python train.py --d_mlp=1024 --activation="gelu" --init_std_qkv=0.0274
MLP neurons of a small language model. Each row is named by its layer, matrix (up: input weights) and neuron, and shows model dimensions 96-223. Each number is 500 + 25 x the weight over its row's rms, rounded and kept within 0 to 999. Numbers have three digits each.
Before each neuron's rows, "fires after" lists the tokens most often just before its 100 highest values on Wikipedia text that the model never trained on. A number after a token or word is its count.

fires after: " \"" 21, "\n\n" 14, " (" 9, " wh" 8, " w" 7, "\"" 6
L3.up611:474493486485483479469496518495454485500504516531505489463527515520523506501508480496495481458484507521475504489487525477536454487472530492500519563519530557509508492530507537497550491477521499543453520494504512521480480460496472510467466503529496500516509480517532522504453513544464453493507505524496493485484485509520499502494477531526469542455489514519499499500475527509520458505506

fires after: " c" 36, " C" 30, " Ch" 5
L7.up821:494525500483477530489529509451510485506500486477501514467560471497523486527517547491545482481484529488484487492507501446547471520505530502499514478479511516481473488502502526507560476550495483505503505521533494529504508484496484555494538466538495530529479511500475533548489465527479544508523500516458497479503471516484481498515434472502521492450535470504482514485491494505488518508471

fires after: " g" 15, " w" 9, "g" 9, " N" 9, " k" 9, " R" 6
L6.up47:519538513489484522512495502535505520435527509508515504473496495518463542476480501474444500521477523503483500478543560503482488529520501472487482483484496502502523538502524504514498483481503493549465487509520491515546495506492448559505537455447491492559523476486536530527458462525504473513503495560511515462487491492495519528450475464504489510508528525492483540506476537495515482521501

fires after: "96" 17, " v" 9, "97" 9, " r" 9, "1" 7
L5.up604:485531481514525489516524466503509487477507497512502531502536554506500494525485521512494516542507494498502480506501493513491512534491519477517450540447484503490544495496508543507518502522519503481476493537511493524493460504498559486489541472470482525488538520502483527483493469508531493513526505501509468512504524517553537528453541502481455499482509494507424509497484463442521529489405

fires after: " M" 35, " L" 24, " N" 16, "M" 10, " Mar" 7
L3.up706:462469496489484545446549538456462479472506456479524492468568498524498540499489500496494489538516542501446471507481517482512489546507476467490481499488532541489517516561468524524558468503501508555487476492487513505567502465473470530482525504514522507516463494534502509485495495449489466482469510512490493478500523522500562473565492509511494483492478485484465498486534537507470494475494

fires after: " S" 19, "M" 13, " M" 10, "S" 8, "O" 5, "R" 4
L3.up400:506523510498494531477493500520461449477467486509508494473495491507517494507472481487462522515481553555506461518433500458500505532500495507471523503489503529529492472541495510526510480487542490537517494508507517524517495474507493523509514513454497546512465501465488501471532465452491474498452449523527503456527518509500511516533512529523515502464464528507452504435509538495505477500518

fires after: "at" 27, "1" 27, "ab" 7, "um" 5, "m" 5, "em" 5
L4.up604:552472504483508484489475464486506476481469494506552503478476482497503479512466504521533526481523517484457490494475524493541490483517496463483491556492475517477517530512520500506503444474479459518472507502489535526529472531509470494542494467497485517516532552504479500521496508467526520477470492504434493485513532523464482536509483484503501446489527483512477480505502467512447529569516

fires after: "." 44, " |" 10, ")" 8, "\"" 4
L4.up439:494474492513498549536478488499489470483492472472501502519455502480534508551489525487483428503497567479489499509531480472507452502469470423486509508490505538503486558499472564477517517504514491516525460555488515478483485526493488491496516450507552505537490477494504487520510501491523493504516536530497509482470501485489505481530525451498530494440494524496460492538501494490500532500481

fires after: "1" 57, " " 4, "n" 4
L3.up314:470461519452536508501484514503515489491490482527526525467496527522532492519486458479502551521492464513513500423512502520482483512481484486484498515496470482503522504506494490521499521478490514506511495510462479515489483528530474481507501504489509469473506553535510506484500512495487486551505485503503480536506466534465521517466504453477499456482498508479522528499492533510516510547460

fires after: "2" 55, "97" 13, " I" 8, "98" 8, "96" 4
L7.up946:434541483484506496551466526498555504448441498523494532542481528497517477514534503492501525540485468531505479482533487526512498505459526516529482512524516487486547543512483491498494510472504485493503490472535503529483496450496527473472532471479463519507481526469515541516518533467499544521488482501495499487509491481496540538472517473516504512502471511448500456520469501435531534525487

fires after: "A" 19, "f" 11, "-" 8, "epend" 6, "ist" 5, "y" 5
L4.up427:528477470482500462514489432491475463493449518495487535488505493531523499479460498521501538492507528479478477505448539471491502493524489495487464498501504501493507493524506508530505467496507494521496510510523541512513462481528519505427503517521537508526492518443499468488447545492508504475480507504508516525532483511499458502521482518488526489538536501530465487489492545514497502527496

fires after: "." 66, ")" 7, ")." 4, "\"" 4
L4.up1021:500505506503513500511482488439468480463451479480466494508484458502526504501458578527498498480489519490462493503512483545493487474517525547490480509488487490514523516496456527509533467541506468504486457498549475518475515504553538477484522485502471535505521572464483555473489476494544486473483496526477461483516527493507497498470523474474452471441534437489471478493522480473500533529510

fires after: "." 53, ")" 8, ")." 4, "\"" 4
L4.up632:487488493493480513494513454506493472483420491471471493498511485537505501521470562517491515482505516499478509493509481535492478515531521483480510484479483501490543537487486534487508481547496498491528481488532502510484521475505515458499530485476501523504524481523484534486472483473502469511511440508501471484500501483491530539511527496477478460420541504457469473504512480529513539529533

fires after: " G" 44, "G" 19, " g" 12, " k" 4
L5.up955:469519496498472530507518523524488475471503480507476526477511547480457506515495483501441523484470489505514489489500490498511490483498538485539491523513425479502481529519496524515535485493490516537456540505496511509512469497477541551459516504468541503501458511512507481533514520490498477467475498541490505481487482517495484524435460498536493480504476515444518497484492517523541486537501

fires after: " " 27, " In" 23, " in" 17, ")" 6, "." 5, "um" 4
L4.up330:506468511512524532497499466543479456497479496479491489451485496499485505502459491528523452511515543493428502468506501515458471500496491531493496511481498497478516525504523521509492497556547502521508487483496489501520471492528491482515538506507505479487426523532493503491519517490525467506548476532471489473497495452475530507520489483490519516485558505500452477492501479480525524500507

fires after: " D" 13, " P" 13, " Con" 10, " F" 6, "P" 5, " f" 5
L6.up9:502438518487554456461535456498490446532498517492506510497544474554468501474527521493532494508502474497481466499482523482526546495567482543468514529511512514509461482500565519499511524476525506512522514511510497491488486542530502556483507494491477524558472484492473488484505508499496507502524465527501517502477472456511507508549495463519492445515489514461514508498518491513501516541490

fires after: "," 43, "at" 4, "1" 4, "ad" 4
L4.up389:500537454510468518464491508492509470488512468487504521437520473484495481514519482489506487498532484507497492466513527519501491527551497485532507561526468507480518534502516515482487488499485503557499484508518575527516483491548479505490478520480474520487526470522482515495508485487543480507445498523471530506514531511498530521488497497471504476481501467472460519492498484467496463526489

fires after: "." 77, "\"" 6, ")." 4
L4.up3:509482515487473538493499496456506488488502511467456487539504490496519509538469527509504480473506518493461496480505485494474476479549519489492505522498501542500541488499516526507539505534471477483497468499535484524470484478480519495498547506493484520518499479470499541465481488462542485468468489522462484469519526479507506525505532470494507461445526500481441488524535480498513509558541

fires after: "." 26, " |" 22, " M" 6, ")" 5
L3.up272:498534483497482558463480515473487455510465472471489507555469528493531460498489520538482457504487523513501476509459542486498477514492499484497500511485467475515462510530455519469534451494495482497522464479506522509497508513538504518466547509503521504505510492450510528476470511485537468518474544502490508447475509475500533471495523502525489491483476493486490526516507529471529526478512

fires after: " s" 43, " a" 8, " S" 6, "k" 4, " A" 4, "A" 4
L5.up132:512524483468499450467519503452435487489512487473487512485548500539545478545503461509483482495498509494479468516478502516467526490522479443475502509506536483480507488530535508494494439497505476479508484513508501494490503503521522474490508474512504503475491514488464546498498545466516507511496485528473506491528541511505508527510470559531509508521497493501495486471499492478489498492469

fires after: " s" 39, " S" 32, "S" 15
L5.up289:482480480495493460488504499483481496479464525481521515507517492528523492534478489551521475477487493506505496501489536478495535510505497486503506497535503514467510533481506537517481424538494491507541485482524489519565464503536486503498547520533502509521464475495478563550481496476525458552500468577478491467489472482490536513503488519502497504438504520517504495466507503533517488489462

fires after: " B" 12, " K" 10, " F" 9, " C" 9, " S" 6, "S" 6
L4.up913:470484500504533512495520499513490463487446459462507525508530455534480525498497505471513498473489480477461458507479491444506509521495547478506486514475520457475462498512509525480493483498524509524504503511533542501543487485551552500528536483509552536524506531451501552492463485469485514493484444509440506492494455514503550537528480473480530486510495526511503500472490485498505441507474

fires after: " P" 23, " C" 14, " Z" 13, " S" 9, "P" 8, " T" 5
L3.up811:480487509461484499554461522492498494464503462491511522517512472517501510487486514526477529471495511460484439514468494488528490455516479490511491483489491467490441522523519505491481460494487531460517488514570495487531539479539482519488506476549524555511533533506464517498484466470503532507474484528489531486531489498512527472531510479566478492489471504522520544469509506528499490477464

fires after: "." 62, "\"" 6, "," 4, " of" 4
L3.up162:473467513504497519476515513466465488475456483489493506525487540504488507535533554512487482461513507509501493503494506500484488486492444492524486498498500537503506508504492522481540466500531473494494512501507452546467519478505507521466505475525513490550505515504459528476472492511526486489485512530482521460496511524513514504523496482488524452446520486521487511499506491497518526499492

fires after: "," 50, "ch" 11, "1" 9, "it" 5, " ." 4
L7.up537:496510490497473484466495494507532485511479477505493517486530511474539528498518515542500511453504497541466469502477511583547512503461480507520457525484481523516515537485520537528498505484497496469502485512483530549494469484491511528492510514450497507486493517509490489513486495508504519468465496521504516497503505478491509528477468516563551485422510466475475538504555479458482493528467

fires after: "2" 63, "96" 9, "c" 6, "9" 6
L6.up437:494511476509525493472529506536534542473524487513515551533488490531475487513554528516460516476475506525493486466511456495495477502487506537501480468529503512535505530492499511533514522506493490496468493529527516512476481498491494524476517489493481512567502545492481543513526491504500472468524465495542561491529521446503523514498526493493513511500482497485446478494432525478455498484462

fires after: "." 25, " c" 13, " C" 8, ")" 8, " |" 4
L4.up686:490492499469522475501486473478479463499474482500518499509490477504514491528482543556498523504514528522447504488540497534467512514525505518538481545487513492492522480514500527502467439560484483481522520508541491497508502538514511480491550509503486518541458489456487542492471520502518504517544488534452510505515515462495498548502496461487507470451501443503457484500519508459542510510517

fires after: "\n\n" 39, "C" 10, " p" 9, "P" 7, " P" 6, "." 6
L4.up149:483458499523473433492506515483474475493491497474524503456546468483524445506485508495538509476506527501463471501494511491519529491520500477515498552496504563477505515507527493526484536501539475503478511514499512535520473544554445505454527475510488515503469506484491499519538467485551496474507521516503484519465501497537481506564446499513494462500485480540518508496569446501463520497490

fires after: "." 40, ")" 8, "\n" 5, "\"." 4, "\"" 4
L4.up96:502459496481506503522520470453490482486512484478455494530497508517494507518480538522476499481520565468441468491491458496486523512499544513513490500514489500493491486493481504448531448503491460488504522523511477519464512495459474485455540505534528515502488487475469531480491468480546477475518510526437502497506522482486506478534519440481475487456514528500511465521534462464515506506539

fires after: " Ar" 15, " c" 12, "r" 9, " ar" 8, "pp" 6, " C" 6
L6.up662:479493527454479487508529515478498511519453500515533497480530510506510474530535516509491464456469503523513473490480486505511434484519460493483509485480490500512455482509510482501496531550490482484519481493517477501466507524531498518491513506524485507493520511550481553489464509519518495480538491518484493467505498470456511531448454504526509512468520521476487540505530493473499511505457

fires after: " c" 38, " p" 20, " g" 14, " b" 10, " k" 9
L3.up417:483509467402469488532501530484484506481463479495527526486512515496497454514547521523539529492486526521474480484494466536491507485487463494530497511493506510484513521490464506469540481493510480467514504504488511512488491501517490503447514500494523499489511514492471581485447525497559482499470541524459513406491497497502492524520480492476505482503483494513506476511505484498504504486509

fires after: " G" 23, " University" 17, " k" 14, " b" 12, " d" 8, " B" 7
L3.up854:532501487451526520519541474510485498476465454469502501513546511516521445498510505538523526484509527518496509502518497487479516464475535503509484497488478480515485485534524495466492464469499496518493449522499507532514508510499519488496512473511503534532504485491464514491476521481539489495507536511500455441487424501463493499481484460482454446494503487478566511544515461504490489525474

fires after: " A" 12, " B" 12, "A" 9, " p" 8, " P" 8, " s" 8
L4.up301:423467485493500480508463495495448526480492483521529532503550497483545501516507446495513489484525527508470461488502500494493546515516504494482498515518530504447545518502515514507497499494513476458571512556485501500492478530517496477500519483507528523514496484486458519467510517505528493480488509518495524511531495501502528477475460561506461517510537498483501508477443494443530519496512

fires after: "ist" 19, "or" 13, "m" 12, "er" 10, "f" 10, " met" 6
L4.up98:515504504493496479481558438514482455460469503500495508538531526524495539464442494486511540516494507525470516472474514505544479509499508485497502511507505493497504536497455532513494513467555485507506506495434508501527494514521500481491516500478507495520447513509501511481530505535480533492469528502476508498507476500513508501515485499514499462508514446541463483520482486500503476500514

fires after: "\n\n" 36, "I" 15, " (" 7, "A" 6, "1" 5, "P" 4
L3.up295:499497500478499454493507501464464488503478501472497515467503502532519471530513488560497507455499492491492491484497516524538526515467511459499489518501489498505489534533555488528524485473504516511516479534542492517499509501504481503406472493547446507508500538507514462473475512523515474501535513570484491483485445509478513524490506456491459469455495523502517508497512505450473490510499

fires after: "ac" 21, "A" 18, " A" 10, " pro" 6, " Sup" 5
L4.up858:509505477480512478513479481426495448500502505496493507465477518512552452512519470546458506534493506504511501470500501525525496523501490538493472502497534476495467477526535503471516481499491473448511480449497502515494482563528527529494508531499528512485498510481496525475482510479500502509475472548451524471534485512490495485523471532501485519543487488485511508475488545478470516514493

fires after: " s" 20, " H" 13, " sp" 11, " Z" 8, " S" 8, " g" 7
L6.up632:507492497462480479493514472459438540456459506509461507518506465516524500493459515510472451485524532529499450478508477510471458544508516519505494473487505525505487496537534520467502495471519495535526491495536460515491527490527531478502517533489463483516491520496451538491496502482528486433483476592447521503537480513500533471515488527488490519513523484482525514500511500482534494545511

fires after: " M" 16, "im" 11, "M" 9, "ud" 9, "ir" 8, " m" 8
L5.up531:495472428513496505474529505493489489499441487507538507500532474502499517474494463478482524517478524437521446491475529503509521525501526472490485482496521524531499506531503527525550521528508530501496465483468510514547479536491487538465525493447535527514536476492528511505542523477460508465444527510467508435490510506527559529490517533543467474489485505486506459523492530488528491491493